MLP neurons of a small language model. Each row is named by its layer, matrix (up: input weights) and neuron, and shows model dimensions 32-159. Each number is 128 + 32 x the weight over its row's rms, rounded and kept within 0 to 255. Numbers have three digits each.
After each neuron's rows, "fires after" lists the tokens most often just before its 100 highest values on Wikipedia text that the model never trained on; "fires on" lists the tokens most often at its 100 highest values on Wikipedia text that the model never trained on. A number after a token or word is its count.

L6.up799:104105126081084173175097215142142138118118116092131126130111096169093114118146121082166163095125122145141127098102114114140140115127125145105163138114062146129106134187142137110152148069118073117135138140180166112108088142154122155123117115170102095113205128112128153148092174105122084179124127113080164164199141096063069180147128099094128094093124111068100164115084117138132114127169
fires after: "|" 26, " |\n" 21, "-" 16, " " 6
fires on: " " 43, "|" 21, "19" 8, "\n" 5, "ri" 4

L3.up458:178198065113113105083144130134101120120123109134140090092172111149147093205090094138107127153103145052109094135072057098087177114143099120148156149136164150127122134145168139165118124104134130150171146152154048155112130151100122138094132159168141137110096097086105168130151112152112048109120101141120135131118198151119087113062143197129097094137124179133155164074101208131094146151089
fires after: "," 22, " in" 18, "|" 14, " of" 6
fires on: " " 67, " sub" 13, " the" 11, " Sub" 4

L3.up1093:121160147129122116138172163115174149107193113136092138153162094149105148071118139132123205073185121157083076161148113141130116176202156079175103103140117149128167093127094111175109191125112165054147155100146102112124081107149061111157133132123148149193147109124118102106076146130159119148169085126136168122164201146187089113128130140162052136086142100115133179086136167122169115127131
fires after: " for" 20, "F" 12, "A" 8, "E" 7, " of" 7
fires on: " a" 27, "F" 17, "A" 12, " the" 11, " their" 7, "'s" 6

L6.up707:169132081149122065108123164133142112065114164140123138155164099078091122166109102079229129130141118147112146138181130121146150148113132175168103182129127135127135143138141103047189109120162145108183118124155083075146127156101161131107085141170151132124160142076047114143158121200112127179146128110142160125083150151109156166063096149098132162185125151118149157094117127162143127137146
fires after: " se" 27, " S" 20, " s" 4, " D" 4
fires on: "x" 28, "un" 10, "le" 7, "ol" 7, "ter" 6

L2.up1516:161117101118099147160143128074085170124112097212124183125070080117113155120140149138168108169203137124136128119100086111128176071126141131100103135116152110138121154114127142143136065088116101091180078103193181068143094191125101164126127139115113172134078133071128168092124138123154150140129199122147120082131118148128147147126151077171105110160143151191137179130182121135136075154130
fires after: " |" 18, " Votes" 13, " hold" 8, "un" 7, ")" 5
fires on: " |" 41, "a" 18, " " 13, "." 7, " P" 5

L2.up776:137148116160074187145110116200140141128122171127134131115126104105133160126064141098128136120122095132089114122102118129161195094152117144136134174122141128147095137115097141113140111148120112123076129145209108140153069164077137195136162128129149143231100103178122154163180129100102102121113158086155127094146199098088100174103161141075131196141117180180144132175152130102103170054130
fires after: ")" 43, " |" 12, "}" 5, "4" 5, "iam" 4, "3" 4
fires on: " (" 23, ":" 19, " |" 18, " " 15, " –" 6, "eter" 4

L6.up16:089167127143149125108133140098114136112187143172139106157101109097137139101160119162075163150171153130107108141073090101130069169149068086148147112145130142130104116125084111148117111119169119122128152129069094110138101158147151150095170124098150108128177178116135093115175115135156129040122132128129120142114149127118117116109185113176064098172097103118123125198170164126088138158144
fires after: " of" 23, " the" 19, " was" 5, " is" 5
fires on: " the" 41, " e" 8, " C" 6, "'s" 5, " a" 5, " S" 4

L2.up363:067129087128091186123159103140091201171107188087068123138137155165140101111145123082186129060157179086119136085159091169106105195162146128122119111138193077137176080147083079092159100085107079107137074105130111113125081169136096109070157063130119131138144139102154104114088142136125157175109149117135107128171200170155125101145200083146128102156167118158068154178143120142152121168118
fires after: " of" 16, " during" 10, " in" 10, " the" 10, " for" 8, " ann" 4
fires on: " a" 31, " the" 16, " " 10, "ual" 7, " first" 6, "ing" 5

L2.up1079:124091147160125205164158145076164180129199106111080131132097127155083057096126115189124104127109167205163086121121170107131101171093174088103163107134166106116088099117097130112127079198150168120065125167212135065148182164106098124086113129147097143123161155117194117145109115104109156164093091070102101118091157204121108132161107141117094106098113138128185127140134150108156153150103
fires after: " R" 48, "-R" 14, "R" 8, " r" 7, " G" 4
fires on: "a" 26, "ov" 9, "u" 9, "T" 7, "H" 6, "on" 5

L2.up1412:157129143104112125121108149146132128128093125106136124138150199128090107136161121149089138092117110144109113134082099122146137112154131056131103192102140146140113143118117105097140131103074124147168116072161102148141069167101127163109108135164140096137154115128106131207079086101176146131139089160129136170126124127121068147139124134130091120098048118146125144122127115133089096166122
fires after: " " 55, "," 17, "." 7, "mp" 4, " in" 4
fires on: " " 39, "19" 19, "20" 16, "15" 8, "17" 5, "18" 5

L3.up380:164174148188100175080145096155096077140141106152130112155140080155122133164049103103174147138076135087114107166119118155146153093140165101153084174137122105083065092112141081121150099107126113142165120154133124084109141124116121156143117147175164107086140109132128125146159123145140083140101154133169168151161091177132126115151110115135148122142126125106108139154125173050190114182114
fires after: " of" 24, " at" 13, " won" 11, "." 8, " in" 7, "," 6
fires on: " the" 82, " The" 8, "," 5

L3.up219:126128164129139155102172137154103102117117149145053111131121128141162117114160064113085097091095126149134204112115103178095139075126126149074124099133181171120120138148161079127143125119161193121143135113100107106132207144142121170116132124150142110055150082133149182140100091120139151167098228193071188175126060157156138172131130166103155142134110136067138101163152156117153231169150
fires after: " and" 16, "," 14, " born" 8, " L" 6, " known" 6, " also" 4
fires on: " in" 22, " later" 18, " now" 9, "ater" 8, " as" 6

L3.up1246:132124138154143156193141158134135171154149090126164145093134083171159150142133133162134146056155171089069114144157155071175123148117156073124113179162102115098157185125090197121099095175139187147105097138142170112160134152107134121143111110111177175123150116080150093201142110161166174133058139135079183127103080113140086168143093104133122086077156158145130207155096122139160126156135
fires after: " R" 19, "-R" 14, " L" 9, " r" 8, "R" 6
fires on: "a" 22, "o" 15, " Le" 8, "el" 7, "ol" 5, "ro" 5

L3.up1490:150130124155088124172130049154117135089152149108131119166112054084127134118156152114132108175127167181158105156147106134100111161188114165080109127112156104136174120113126096060118150115143194105122109169203164149141113117111149183115136137162130135135090171150085143122111072070089107112145119096091099160090107132137166177139125068166139110097141219160146190195129153155103166151156
fires after: " |" 28, " " 24, ";" 6, "1" 4, "5" 4, "    " 4
fires on: "." 29, " " 22, "0" 11, " |" 7, " –" 4, "    " 4